{
  "n_head": 7,
  "d_mlp": 1792,
  "norm_place": "pre",
  "qk_norm": false,
  "init": "normal",
  "grad_clip": 1.0,
  "doc_mask": true,
  "train_tokens": 434900000
}
MLP neurons of a small language model. Each row is named by its layer, matrix (up: input weights) and neuron, and shows model dimensions 224-287. Each number is 128 + 32 x the weight over its row's rms, rounded and kept within 0 to 255.
Before each neuron's rows, "fires on" lists the tokens most often at its 100 highest values on Wikipedia text that the model never trained on. A number after a token or word is its count.

fires on: "| " 60, "Tex" 5, "born " 4
L5.up1176 [135 101 156 181 128 153  68 113 105 162  95  85 108  83 121 134 174 137 111 127  98  74 153 133 144 162 109 127 142 141 119 173  38 127 155 157 168 114 125 181 182 124 134 128 148 106 130 163 157 133 107 163  91  84 130 143  96 136 140 158 127 148 150 107]

fires on: "trans" 15, "add" 11, "Batt" 11, "ext " 11, "dist" 8, "inter" 8
L4.up1394 [170 126 106 165 143 126 159 100 165 183 109 165 112 127 128  89 129 117 129 109 101 145 128 165 135 131 121 109 126 178 154 149 158  98 141  47 129 154 208 133 179  83 145 142  89 141 138  90 106  92 129 113 105 182 144 134  85  66 109 129  90 109 121 153]

fires on: "Pol" 20, "rail" 19, "oll" 15, "val" 9, "Val" 9, "County" 9
L5.up1091 [ 83 105 133  97 146  92 132 138 119  82  93 130 126 102 160 109 145 124 135  72 176 143 134 114 140 125 121  94  55 168 159 189 119 139 140 127 148 161 114 111  89  45 118 151 128 133 129 151 128 109  90 144 150  71 139 184  38 159  60 133 127 142 116 123]

fires on: "sol" 22, "Bro" 16, "Sol" 13, "Mil" 13, "Ber" 9, "Bo" 6
L5.up59 [157 100 161 191  81 118  90 139 193 126 132  94  96 111 181 127  88 167 111 111 140 122 112 156  98 111  96  99 137 115 153 138  91 126  85 140 137 123 142 139 148 114 141  30  69 170  69 121 110  66 180 125 107  99 121 150 112  74  88 154 107 106 121 164]

fires on: "coun" 33, "wor" 24, "Fil" 14, "fil" 9, "char" 6
L4.up1189 [167 118 124 118  87 162 144 143 111 163 163 145 156 162 139  91 210  98 195 150 143 144 125 157 198 137  95 130 155 147 153  95 145  73 143 127 102 114 116 145 118 170 157 146  78 133  96 121  90 110 112  87 165  98 141 135 208  85 143 118 156 115 143 106]

fires on: "the " 42, "| " 32, "The " 9
L17.up1739 [159  88 150 178 135 193 153 152 168 154  95  78 146 113 129 114 186 124 122 243 136  65 119  62 107 139 104 114 150 145 129 132  66 126 150 125 200 164 109 185 129 125 137 138 167 111 116 120 127  91  94 149 132 106 135 137 148 114 160  89  98 128 113 105]

fires on: "ack" 39, "pass" 17, "back" 9, "car" 9, "detail" 7
L5.up1414 [167  72 144 139 145 119 108  49 130 202 101 134  95 181 101 138 138 154 114 132 128 176 135  95 114 131 131 176 144 109 134 173 153 151 148 121 112 100 151 149 118  92 150 149  62  68 115 100  89 193 108 131 138 107 146 112 124 178 152 119 134 158  93 149]

fires on: "==" 31, "US " 13, "Australian " 10, "op " 6, "cel" 5
L5.up441 [183 125 149  68 119 126  82  78 108 115 168 114 208 102 138 102  83 140  86 125 156 137 122 178 116 105 163 126 163 132 146 132 140 153 183 127 138 123 130 136 139 123 119 118 148 143 171  89 149 146 128 157 146 140 115 159 120 130 208  88 188 152 106 165]

fires on: "under " 38, "der " 24, "der" 19, "under" 12
L5.up537 [199 139 108 160 132  98 167 111 173 207 128 133 112 149 176 148 153 156 171 119  86 113 156  97  70  82 138 197 106 144 138 138 157 142 175 146 144 117 118 170 102 148 155 106 133 168 104  91 107 140 122 133 141  71 107 178 119  97 118 131 138 142 102 146]

fires on: "enc" 24, "famil" 13, "ator" 8, "Born" 8, "Jos" 6, "thor" 6
L4.up1249 [153 159 104 142 160 135 105 112 133 137 180 152 154 150 104  97 133 101 144 130 210 135 131 122 136 120 103 116 157 142 141 120 107 185  45 172 213 127 110 152 134 109 176 138 141 156 139 124 116 120  90 104 142 104 144 147 172 210 138 178  99  86 157 145]

fires on: "met" 22, "Pet" 20, "art" 13, "estiv" 10, "Tot" 9, "Met" 6
L4.up840 [224 135 125  36 148 100 171 192 146  74  77  98 132 202 178 144 144 146 104 164 124 120  85 153 139 101 145 137 172 123 133 148 117 150  93 165 122 107 113 126 118 168 137 135 149 119 132 110  96 124 172 139 123 128 141 121  84  67 134 145 151 151 134  92]

fires on: "over" 31, "Histor" 10, "W " 7, "sq " 6, "ens" 6, "History" 4
L5.up298 [109 144 153 156  72 171 162 183  98 101  73 203 104  99 157 122 110  80  88 172 123 115 122 116  81 172 140  90 129 135 190 111 111 102 115 173 129 108 145 120 125  92 159 136  38 122 116 134  92 135 131 130 122 103 104 111  98 115 125 132 122 119 159 102]

fires on: "loc" 35, "cre" 28, "gener" 9, "Loc" 7, "sec" 6
L4.up524 [ 92 153  80  64 157 138 144 104  75  88 141 140 128  55 150 144 119 110 136  96 116 183  97  77 160  57 106 158 142 146 143 125 161 130  95  87 113 126 182  61 147  92 153 193  86 156 103 118 123 180 166 125 153 203 142 143 148 135 104 162 127 173 124  99]

fires on: "under " 16, "*" 16, "order " 13, "general " 6, "mary " 5
L5.up1395 [101 159 143 132 155 145 133 119 170 130 184  98 107 160  95  76 144 190 119 178 148 163  72 132  86 130 143 180 137 113 151 198 159 144 196 151 129  99 118 165 119 175 128 127 121 122 119 167  66 155  88 106 138 136 115 138 115 100 191 123 116 159 122  79]

fires on: "organ" 18, "fri" 13, "Tour" 12, "resp" 8, "band" 8
L5.up1606 [151 138 101 153 172 154 119  95 125 122 133 136 140 144 149 159 135 115 136 102 177 106 167 128  98  81 112 121 113  87 135 147 149 136 131 143  87 120 210 171 164 144 105 106  89 121 121  99 135 147  45 176  91 161 106 126  79 133 206 104  96 155  96 108]

fires on: "cas" 20, "stor" 19, "hous" 10, "tri" 9, "cess" 8, "rac" 7
L5.up1113 [197 123 151 128 124  73 113 122 174 141 163 147  92 119 108 170 103 138  71 129 176 184 116 160 148  54 113  42 148 167  96  85 138 185 111 116 122 120 137  83 122 127  94  93 123 173 147 174 112  94  73 112 158 120 101 139 146  84 164  96  97 138 118 176]

fires on: ". " 71, "." 24, ".\"" 4
L5.up1031 [117 122 185 105 142 120  93 173 118  85  77 125 148 102 136 102 108 175 149 135 172 104 170 116 114 173 167 156 139 142 152 133  51 172  92  95 125 138 171 112 134 109  71 184 106 108  94 171 146 119 172 115 135 132  93 124 132 113  90 145 141 149 176 126]

fires on: "due " 17, "Championship" 9, "up " 8, "According " 7, "pite " 7, "next " 7
L4.up115 [164 112 124 164 109 161 157 112 125  99 184 106 129 145 101 129 136 123 122 131 162 146 145 129 131 209 130  83 151 104 154 139 152 138  62  93  84 150 149 152 157 154 111 103 148 125 186 106 102 124  42 126 142  76 121  57  83 119 116 159 115 130 192 151]

fires on: "ret" 24, "claim" 17, "cent" 16, "ce" 10, "ts" 7, "fi" 6
L5.up1609 [125  74 101 143 112 104 159  66 179 150 180 102 114 137  83 138 170 164  88 129 122 137 117 171 161 149  88 130 149 155 158  82  83 137 100 132 137 185 205 119 150 151 132  74 114 140 102 141 128 145  88 154 149 103 133 120 134 134  94  58 112 109 185 160]

fires on: "up " 35, "back " 17, "down " 14, "returned " 10
L4.up1367 [120  82 164 119 167 154 130  71 123 125 150 133 157 136 124 141 113 183 160 121 115 117 111 195 112 124 128  67 120 129 127 121 172 145 110 103 166 125 142 146 155 104  93 127 123 123 128 135  97 168  93 134 136 131  98 164  95 183 125 105 123 136 143  92]

fires on: "im " 17, "ide" 13, "emp" 13, "im" 9, "ore" 6, "reas" 5
L5.up83 [148 185 110 176 109 188  93 118 158 156 108 124 127 154 220 123 177 190 135 186 165 102 122  97 117 121 107 188 106 149 117  83 106 118 119 125 103 147 143 148 126 124 113 130 129 102 173 142 121  67 147 164 120 128 121 131 112 131 125 167 134 163 101 121]

fires on: "lead" 18, "Am" 17, "head" 13, "head " 10, "fri" 9, "lead " 7
L5.up1693 [113  85 114 143 132  71 130 109 138 152 132 138 113 174 115 135 186  80  90 153 114  83 100  91 147 133 164 148 135 113 136 145 201 150 175 172 146 107 134 152 147 160 108  97 124 175 113 107 138  93  56 137 116 129 150  88  92 117 103 171 101 151 152 167]

fires on: "ment" 24, "season" 19, "list" 12, "region" 10, "ession" 6
L5.up137 [162 123 112  80 103 145 163  98 157 125 149 154 172 125  96 120 133 101 128  71 200 136 112 143 154 134  97 114  76  55 149 129 105 151 126  95 105  76 144 101 143  94  96 112 164 147 120 150 143  97 156 137 163 134 139  81 131 175 120 157 132 112 147 188]

fires on: "pass" 16, "trans" 15, "Inter" 14, "tri" 12, "inter" 12, "dif" 11
L4.up112 [118 114  86 125  96 134 171  95 206 129  99 136 128  86  98  80 155 162  90 165 117 143 168 172 143 100  97  77 114 111 198  72 197 115 133 106 166 158 137 167 134 161 142 170  91 121 141 146 150  54 124 160 150 148 114 129 115  98  87 135 131  61 142 195]

fires on: "The " 52, "by " 23
L5.up1148 [134 140  87 159 127 129 138 154 150 173 180  60  78  82 151 116 144 110 111 138 125 167 147 126 113 119  74 146  99 164 135 163 133 179 182  84 105 126  78 142 122 160 147 154 180 123 169 126 206 106  96  81 166 161 132 160  98  63 134 102 145 110  96 158]

fires on: "t" 100
L4.up862 [128 154 100 137  77 104 167 111 157 164  91 115 181 102  75 154 132  93  99  97 139 135 137 139  95 111  99 174 148 146 168  88 132 130 129 165 130 127 117 143 119 132 157  88  58 133 121  91 164 158  51 117 116 104 146 148 115 120  65  96 113  75 134 153]

fires on: "International " 23, "lost " 9, "international " 8, "won " 8, "Soci" 8, "national " 7
L4.up616 [127 136 144 143  92 126  81 128  82 123 131 119 151 164 133 125 171 166 125 151 137 130 116 195 127 158 153  98 143 131 133 138  81 106 109 167 107  98 141 145 128 175  94  63 138 152 153 115 116 101 112  69 185 105 141 135 121 109 190 102 149 145 125 119]

fires on: "et" 35, "det" 19, "des" 18, "Des" 14, "ep" 14
L5.up217 [112 133 163 104 182 166 104 150 101 146  51 128 129 122 142  45  89 110 117 128 112 154 124 162 146 123 151 120 151 150 114 102 156 129 163 148 142 100 151 190  92  92 178 132 109 133 104 103 105 146  69 189 130 131 157 125 107 132 116 137 103 159 142 129]

fires on: "ia" 61, "ea" 16, "if" 10
L4.up82 [ 82 102 174 133 102  91 165 144 176 116 117 119 127 149 130 112 145 118 140 172 119 129  91  92 116  93  89 169 146 178 120 151  98 154 142  99 158 108 168 121 120 166 185 109 130  77 130 131 138 103 121 122 147 151  76  96 116 150 216 165 149 125 121 128]

fires on: "met" 22, "anim" 20, "Met" 6, "Record" 6
L4.up1032 [205 142 112 111 121 133 161 148 152 100  84  92 152 159  79 172 108 151 119 177 151 133 212 137 169  69 125 128 124 167 114  97 160 142 102 143 130 139  95 129 111  99 111 101 174 100 166 108 110 159 152  98 108  78 116 112 100  97 189 103 184 149 145 166]

fires on: "ud" 36, "coun" 28, "sp" 17, "dep" 13, "Dep" 4
L5.up1544 [194 123 148 153  88 108 161 148 140 170 128  72 137  89 159 116 121 112 119 131 138 191 122 145 100 125 149 103  99 180 140  89  71 110 128 131 113 119  73 122 120  90 140 126  99 134 101 140 121 141 136  95  56 109 134 176  63 137 128  93  99 119 131 119]

fires on: "man" 28, "vis" 12, "ann" 11, "fir" 5
L4.up332 [136 162  80  90 183 216 124  88 138 143  97 159 125 108 120 137 145 213 173 163 147  98  77 143 104  67 113 104 105 140 192 149  73 115 163 197 145 156 153 143 135 103 145  90  66 184 157 158 154 103 187 134  76  74 135  73 102 116 150 119 171 115 160 158]

fires on: "where " 20, "former " 16, "the " 16, "The " 15, "\n\n" 8, "As " 5
L5.up486 [136 154 139 142 127  92 115 165  56 149 162 141  97 156 171 156 123 131 151  27 168  96 163 135 169 125 100 108 131 119 152 122 112 163 172 129  98  95 108 193 127 134 116 129 167 124 130  85 136 158  87 170 192 142 114 152  86 175 124  55 176  75 114 133]

fires on: "| " 63, "°" 24, "- " 11
L5.up646 [129 110 114  79  94 205  87 133  40 143  55  98 168 115 126 111 104  90 172 181 160  95 104 127 164 125 140 149 125 167 143 131  85  91 117 136 146 113 105 140 185 140 155 119 105 133 162 156 178 142 140 167 146 134 153 121  64 105 112 120 149 154 138 104]

fires on: "US " 21, "ver" 18, "bo" 18, "op " 11, "als " 6
L5.up1378 [150 124  99 118 130 127 105 149 113 159 119 152 184 117 141 114 146  95  52 110  91 116  92 173 136 137  86 113 178  91 150  70 109 148 163  62 140 141 106  97 161 137 144 111 105 100 134 104 120  81 115  98 147 161 113 125  96  97 130  26 165 184 144 183]

fires on: "The " 36, "ly " 19, "ie " 11, "music" 4
L4.up977 [143 159 104 157 149 114 126 202 134 193 164  85 119 109  98 101 115 147 179  98 129 148  91 170 127  81 112 133 160 159 142 108 170 157 149 103 105  97  88 130  78 188 189 147 144 137 206 129 165 126 129 119 135 187 115 144 150 177  67 102 146 121  95 140]

fires on: "Mon" 26, "mon" 22, "Fran" 15, "Wil" 11, "nec" 9, "buil" 4
L4.up807 [150  42 125  98 180 148 130 134 110 104 135 122 130 190 129 131 121 133 127 148 131 164 109 107 133 124 130  82  64 110 132  80  93 148 155 115 136 124 129 140  51 118 112  75 143 164 140 103 141 119 178 126 130 128 107 166 108 137 145 102 149 134 156 150]

fires on: "pre" 22, "su" 10, "oc" 9, "Pri" 8, "pri" 6, "I" 6
L4.up1284 [ 86 116 143 100  99 157 138 114 115 182 131 212  99  85 109 106 119 106 120 133 188 121 137 122 100 145 125 114 115  99 116  98 152  39 173 163 149 102 102  92 135 147 174 130 137 138 149 140 121 120  97 130 134 152 104 132  78 146 151 147  93 135  95 185]

fires on: "design" 17, "claim" 17, "popul" 9, "old" 9, "ission" 8
L4.up975 [127  82 113  68 136  80  80 169 130 169 159 142  62 143 168 112 148 124 158 145 121  99 147 130 229 139 114  92  96 137 163 161 146 107 115 163 103  88 156 160 147 154  52 123 170 108 138 129 139 136 121 127 179 129 153 134 161  95 153 123 119 142 133 182]

fires on: "new" 21, "New" 11, "public" 8, "orn" 8, "Film " 8
L4.up845 [104 171 167 132 148 104 104 141  95 127 143 142 121 163 108 156 130 193  88 122 167 151 133 121 141 190 152 176 120 166 150 120 126 138 117 107 115 188 104 129 149  88 150  60 126  83 114 108  96 138 153 185 153 116  84  33 111  83 155 148 127 143  70 144]

fires on: "ran" 25, "offic" 12, "design" 10, "laun" 9, "pat" 7, "not" 7
L5.up774 [170  70 112  58 154 141 143 145 127  97 187  92 144 101 146  99 111 121 130 125 134  67 118  73 180 169 143 137 139 141 126 167 134 142  95  85 129 131 124  77 148 128 111 122 145  64 116  70 147 128 169 174 109 121 213 114 140 130 132 132  93 117 119 124]

fires on: "the " 35, "his " 25, "ing " 7
L17.up722 [110 112 135 130 125 114 107 158 109 153  96 148 112 104 118 110 140 116 136  96 174 133 110 128  95 150 115  79  92 102 109 149  87 118 156 116 152  70 132 122 140  99 139 177 166  74 109 144 116 162 133 171 176 146  75 153  99 166 138 141 131 115 115 151]

fires on: "Atl" 11, "plac" 11, "quar" 10, "om" 10, "suc" 9, "acqu" 8
L4.up1570 [105  76 162 119 137  93 143 168 131 117 165 140 148 195 142 125 211 109 188 110 155  89  63 134 100  82 144 139  89 173 155 204  99 104 114 181 139 126 210  76 170 154 131 136 109 191 167 117 152 147 116  99 132 153 177 131 147  98 139 107 156 132 105  94]

fires on: "ass" 33, "spec" 28, "str" 13, "effec" 6, "istr" 6, "ec" 5
L5.up1654 [140 100 126 145 120 110 161 108 135 103 149  88 179 135 142 154 130 133 130 147 148 109 117 123  99 168 148 142 129 169 138  68 127 177 116  99 136 137 120 109 107 123 151  66 155  95 144  85 123 116  82  55 113 136 114 126 128  79  66  90 108 187  73 170]

fires on: "att" 27, "for " 19, "died " 10, "took " 8
L4.up720 [171 148 136 151 131 169  80 130 170 190  99 142  89 100 159 126 147 146 150  74 200  84 152 115 179 144 134 144 113  69  79 114 183 120 116 131 148  95  96 167 113 123 119 204 173 165 164 110  46 104 153  97  81 152 135 133 139 141 127 105  86 145  83  87]

fires on: "over " 21, "ial " 13, "o " 10, "up " 6, "omin" 4
L5.up122 [ 89 162 116 157 173 129 127  69 160 125 127 104 134  57 121  78  68 122 169 188 110 145  70 109 124 148 123 174 106 136 108 167 149 139 126 176 127 111 204 141  76 168 128 168 144 124 200  48 150  89 141 114 184 119 100 108 159 127 154 191 113 134 152 110]

fires on: "in" 23, "f" 19, "F" 11, "All" 7, "non" 7
L17.up449 [146 115  83 140  96 131  64 146  95  93  80  95 118 116 153  97 168 188 137  91  96  91 151 116 153 104 123 102 125  80 134 152 120 136 125 166 108  79 129 178 132 148 120 115  98  86 172 200 200 105 128 108  68 109  55  94 172 125 196  90 133  98 125 115]

fires on: "found " 21, "located " 21, "allow" 11, "for" 6, "claim" 5, "car" 4
L4.up1532 [ 52 112  93  96 120 136  76 174 115 157 134 110  76 203  55 129 140 104  33 100 157  56  75  76 136 115 128 118 111 108 131 125  72 122 112 126 143 133 128 144  97 128  99 122 150 109 146 144  74 124  99  92 135 157 147 102  92 148 127 123 182 120  90 102]

fires on: "| " 35, "°" 15, ": " 12, "- " 12, "\n\n" 11, "fe" 6
L5.up408 [115 116 138 146 118 125 116 155 109 112 110 146 162 159 169 100 126 173 132 113 149 155 116 154 107 146 152 110 126 125 172  94 140 117  72 138  91 146 185  98 110 147 134 179 145 168  87 128  93 103 143  88 202 100 112  99 173 147 108 153 139 136 176  74]

fires on: "ea" 16, "ia" 16, "dep" 14, "ener" 13, "toge" 10
L5.up1163 [ 94 121 153 130 121 158 179 105 139  80 128 133 149 138 173 193 105  77 165 153 160 142 144  76  97 120 119 180 163 160 146 122  40 139 157 135 177  92 128 109 119 161 173  98 152 119 130 195 168 115 144 127  91 124  85 127 147 127 191 172 139 177 109 183]

fires on: ") " 29, "} " 11, "- " 10, "\n\n" 8, "^{" 8, "29" 4
L5.up1486 [ 95 172  98 153 152 116  90  79 158 149 131 168 139 162 161 154 103 118 104  95  98 160  70 111 129 110  98 106 139 108 255 125  83  99 132 124 110 161 205 146 134 120  89 122 150 149 136 150 147  66 118 105 142 150  42  98 190 141  81 131 177 155 125 122]

fires on: "192" 17, "." 17, ". " 10, "189" 6, "===" 6, "- " 5
L5.up1671 [149 182 177 122 133 129 144 152 106  55 162 173 116 101 130 172 119 150 149 153 192 159 166  49  68 176 154 111 133 109  96 168 144 116  53 192 166 115 204 107  76 114 165 122 129 101  95 127 139 104 136  96 166 127  94 139 131  97  67 103 155 158 156  73]

fires on: "County" 17, "famil" 13, "uck" 13, "inn" 13, "Tex" 11, "law" 6
L5.up809 [102 104 148 128  93 150 119 127 155 120 155  99 118 169 129 171  72 110 114 106 113 103 147 116 129 124 101 154  86 152 115 150 135 149 107 145 175 108 142 151 113 124 147 124 119 128  88 150 162  98 107  89 164 118  98  94 128 180 162 130  88  86 154  96]

fires on: "under " 38, "writ" 16, "DF " 4, "der " 4
L4.up596 [143 122  79 157 126 102 145 127 217 141 165 125 140 123  82 126  84 146 100 169 121 146  96  95 119 101 164 189 134 152 158  48 101 129 166 129 180 134  98 125  93 157 138 138  94 158 138 137 126 216 138 128  90  85 124 104  77  65 132 138 130 161  95 177]

fires on: "to " 42, "and " 11, "can " 7, "by " 6, "be " 5
L17.up1323 [104 119 165 166 143 137 137 172  77 115 188 152 168 121 120 178 113  57 130 115 138  95  83 180 112 115  81 102 143 118 190 147 147 118 108 135  78 153  64  54 139 164 139 131 142 166 154 125  98  93  93 146 133  81 123 151 130 150 154 150 165 109 127 165]

fires on: "peri" 27, "num" 11, "As " 10, "List " 9, "gener" 8, "loc" 5
L4.up1066 [112 122 106 153 159 110 135 159 108 123 120  87 113 131 119 169  83  69 120 167  92 110 135  97 176  82 130 150 135 144 114  92 126 139 132  98 104 123 124 151  75  84 204 168  67 142  87 147 127 132 125 149 207 139 146 123 103  98 107 105 150 179 104 134]

fires on: "por" 35, "popul" 13, "famil" 12, "202" 9, ") " 9, "pan" 7
L5.up614 [119  98 140 158  88 127 144 137 139 102 135 134 116 125 163 166  77 133 133 105 156 139 133 170 144 143 121 137 120  95 128 154 115 160  56 126 159 122 134 114 152 128 132 110 149 110  82 123 182  66 131 102 140 164 157 171 147 156 125 132 130 134  96 162]

fires on: "os" 30, "pass" 17, "back" 11, "ros" 7, "ys" 7, "ack" 7
L4.up1254 [130 113 145 159 107 110 150 131 123 125 135 141 116 118 110 130 167 149 129 124 133 123 120 106 125 175 121 159 133 107  99 177 151 168  89 120 133 105 146 130 102 116 164 132  90  55 189 205  89 186 155 138  79 143  55 155 141 249 157 191 133 125  93 115]

fires on: "ati" 35, "ement" 23, "ment" 10, "season" 8, "ision" 6, "ful" 5
L5.up1210 [112 195  97  53 117 141 110 133 149 160 143 156 163  71 117 137 108 171 128 113 177 110 128 134  75 181 111 132  89 100 138 129 105  78 120 111 130 127  93 102  77  83  99 111 171 143  88  66 161  90 135 108 168 110 138 103 123 132 129 175 151  72 164 147]

fires on: "were " 31, "–" 20, "was " 17, "−" 9, "are " 9, "is " 8
L4.up1045 [173 106  70 156 153  97  70 157 199 128 131  93 120 131 108  83 115 150 116 119 153 100 138 166 126 107 119 161 163 138  74 151 117 145  68 189  84 146  78 166 108 134 167 111 212 120 104 180 107 159 159 190  96 118  77 147 123 113 164 103 164 151 100 126]

fires on: "histor" 20, "History" 13, "Histor" 10, "century" 10, "was " 7, "were " 5
L5.up267 [ 86 155  97 166 106 161 162 179  96 148  92 106 150 102 175  98  85 110 132 122 148  91 102 145  96  90 129 100 157 163 157 117 132 102 133 153 191 146 133  91 163 118 135 144 153 105 141  71 130 155 101 116  94  61 191  95  93 157 169 115 145 107 156 124]

fires on: "gener" 18, "enti" 18, "med" 14, "initi" 13, "origin" 9
L5.up336 [155 142 119  86 108 116 107 141 105 158  97 180 129 144  74 104 114 147 146 136 181 113 128 122 113 150  93 121 112 102  90 120 183 159 115 125 117 139 120 143 118 119 165 157 140 154 155 163 139 101  98 129 168 156 122 143  74 101 107  99 109 178  95 156]

fires on: "are " 39, "different " 10, "ific " 10, "were " 10, "two " 6
L5.up895 [161 119 105 129 100 155 168 150 108 115 136 130 134 149 155  87 139 128 147 135 133  96 132 200 110 101  82  88 148 142 113 164 169 121 105 160 143 165  72  97 116  81 170 115 173  93  79 173 139 159 151 191 123 255  65 112 177 142 154  77 131 111 194  66]

fires on: "sol" 22, "ud" 21, "Sol" 13, "aur" 11, "rig" 10, "red" 9
L4.up937 [ 81 151 106 161  79 154  53  91 162 191 163  69  61 111 130  83 137 191 125 128 136 175 164 135 100 126 133 114 127  86 127 136  74 145 139 134 123 139 124  97 135  25 184  95  85 170  81 141 187  80 192 134  44 168 179  82 108 162  67 156 110 102 131 167]

fires on: "au" 45, "since " 22, "ince " 11, "Au" 10, "au " 6, "author" 5
L4.up1571 [138 125 144 161 113 143 112  94 186 139 118  89 137  84 164 104 166 135  36 126 163  94 179 104 103 107 103 143 138 207 113 126 101 123 113 137 103  94 115  69 106  68 141 160  96 121 124  92  94 172  81 123 137 137 151 152 168 138 135  59 141 122 166 120]

fires on: "ast" 29, "Pet" 19, "ks" 15, "Alex" 14, "Andre" 12, "Ale" 6
L5.up558 [148 130 131 113 138  79 103  92  94 167  97 146 117 109 164 140 141 166 146  99 135  86 151 199 147 189 135 148  81 180  94 203 150  86  65 135 187  71 106 125 160  95 126 114 132 136 106 153 118 175 137 136  70 140 116 114 117 155 177 136 130 114 117  89]

fires on: "War" 31, "new" 21, "by" 12, "New" 11, "Cup" 7
L5.up18 [161 132 142 108 140 155 142 121 148 135 175 150 139 111 135 118 148 191  95 101 194 175 138 147 102 156 178 102 125 221 168 116 147 191 169 126 121 147 136 147 166  91  93 105 161 107 119 149 133  95 111 131 172 156 123  86 123 104 170 147 132 165  91 136]

fires on: "ant" 16, "itec" 16, "t" 14, "Mah" 9, "tt" 9, "art" 9
L4.up1100 [146 163 140  94  99  94 164 182 113 123 154 139 192 130 103 164 120  84  74 106 131 107  80 140 155 146 121  85 104 147 122 141 128 132 160 143 120 113 154 180  81  76 183 140  89  96 149 102 167 152  84 137 184 141 173 144 139 134 102 123  66 108 127 110]

fires on: "med" 23, "enti" 14, "II" 13, "gener" 11, "sec" 8, "gen" 7
L4.up1428 [212 158 109  97 117 117 106 145 123 134 111 207 183 143 107 151  92 176 152 137 121  82 117 113 142 113  99 117 116 193 120 139 141 132 134 148 146 153  94  86 100 133 159  92 135  84 133 191 119 168 141  81 102 129 139 127 118 127 131  53 128 145 117 187]

fires on: "mod" 19, "vis" 18, "anc" 14, "ann" 10, "cent" 6
L5.up226 [103 126  75 106 179 156 111  76 112 150  84 189  59 150 105 119 127 162 179 144  86 126 137 192 115 153 159 156 189 133 160 105 100  90 129 166 111 107 187 113 141 104  93 123 124 163 102 145 133  94 161 124 117  97 136 128 163  89 115  83 181 143 117 169]

fires on: "Ma" 17, "Maj" 12, "May" 8, "ha" 7, "ta" 6
L5.up127 [ 90 163  67 102 107 143 107 142 130 100 141 110 125 143 152 144 151 119 118 158 132 152 160 154 122 114 162 114 126 131  78 110 124 158 124 120 227  95 178 163 158 153 150 118  96 121 233 123 105 150 123  61  69 128 158 178 100 105  92  90 108 128 141 134]

fires on: "lost " 21, "los" 18, "final " 17, "won " 16, "defe" 12, "win " 10
L5.up24 [125 137  96 113 125 132 118 129 187 148 153 187 155 159  98  97 154 169 151 105 135 181 138 144 130 155 142  92 165 129 134 136 124 102  73 176 192  84 132 168  95 158 105  93 148 172 145 132 184  76 124 155 149  73 111 103  93 107 203 141 168 157  97  99]

fires on: "The " 17, "des" 16, "Par" 16, "Des" 14, "Car" 8, "fron" 6
L4.up1383 [132 110 164 172 145 110 100 126 102 154  98  97 185 100 118  84 136 138 155 179  71 150 132 126 138 134 179  88 137 134  66 147 121 104 134 143 120 129 156 183 101 127 175 153 195 118  90 152 177  89  97 137 146 106 179 124 123 102  92 159 105 108 180 198]

fires on: "organ" 18, "ross" 14, "ecu" 10, "ros" 7, "vot" 7, "pass" 7
L4.up645 [154 154 132 141 186 170 128 127 128 112  79 104 114 113 106 140 166 125  91 143 140  86 119 110 149 114 167 172  40 125  66 150 123 137 115 123  38 113 140 120 172 115 164  37 128  70 168 110 131 156  83 139 135 171  75 143 115 197 147 135 157 101  85  92]

fires on: "ra" 40, "lev" 13, "rig" 9, "ss" 7, "pur" 6
L5.up542 [ 89 129 108 183  94 100 105 145 149 139 150 129 127 170  96 164 129 109 104 114 104 103 123 134  84 139 147 117  94 123 151 170 126  86 122 153 110  74 182 107  86 121 160 141 108 100 113  69 108 149 150 107  95 101 172 104 126 150 160 146 206 146 111 148]

fires on: "lead" 25, "King " 15, "head" 11, "ound " 11, "head " 10
L4.up700 [105 109 124 130 153 157 162 149 193 144  82 128  91 101 147 157 163 109 108 175 128 116  77 120 103 106 137 128 124 150 115  94 157 117 109 161 135 161 136 146 109 191 131 112  82 110 100 112 127 107  96 175 180 152  88  48 123 115  72 182  87 159  81 139]

fires on: "s" 43, "am" 21, "sp" 12, "r" 7, "av" 4, "m" 4
L17.up1058 [145 175  67 188 144 169 162 121 169 112 138 144 101  80 112  99 113 136 173 133 160 119  82 106 108 195 131  87  87 138 141 139 172 143 146 168 204  98 118 140 141 106 124 162 104 137 125 116  88 100 160 122 138 122 104 173 114 165 106 170 102 112 138 135]

fires on: "Ma" 23, "°" 18, "]" 15, "ha" 14, "W " 9, "ta" 7
L4.up1379 [129 166 150 116  98 112  95 129 118 113 115 102 133  72 123 104 199 145 108 128 129 134 130 192 144 112 148 111 137  63 117 136 106 183 167 119 171  94 178 157 118 116 141 110  95 114 155 149 134 115 130 120 114 124 174 139 116 116 120  78 172 108 155 133]

fires on: "ast" 29, "ax" 26, "Alex" 14, "Dav" 10, "Comm" 6, "West" 5
L5.up524 [103 133 120  97 189 138 163 144  63 122 115 112 126 109 161 186 176 180 178 122 129 101 130 165 163 149 108 161 103 163 117 141 163 102 185 172 122  93 119 167 139  90 150  90  92 141 114  74 110 166 106  97  72  89 129 104 115 120 206 125 156  81 127  97]

fires on: "up " 33, "to " 11, "down " 9, "/ " 9, "won " 8, "out " 7
L4.up1261 [130 153 149 140 123 182 110 116 168 146  70 138 127 104 157 145 105 201 135 135  95 156 125 134 121 114 117 126 104 202 142 101 119 133 109 151 138  98 117 145 140  91  37  94 183 157 184 154 113 187 125 144 151 151 102 122  82 152 105  98  91 105 125 138]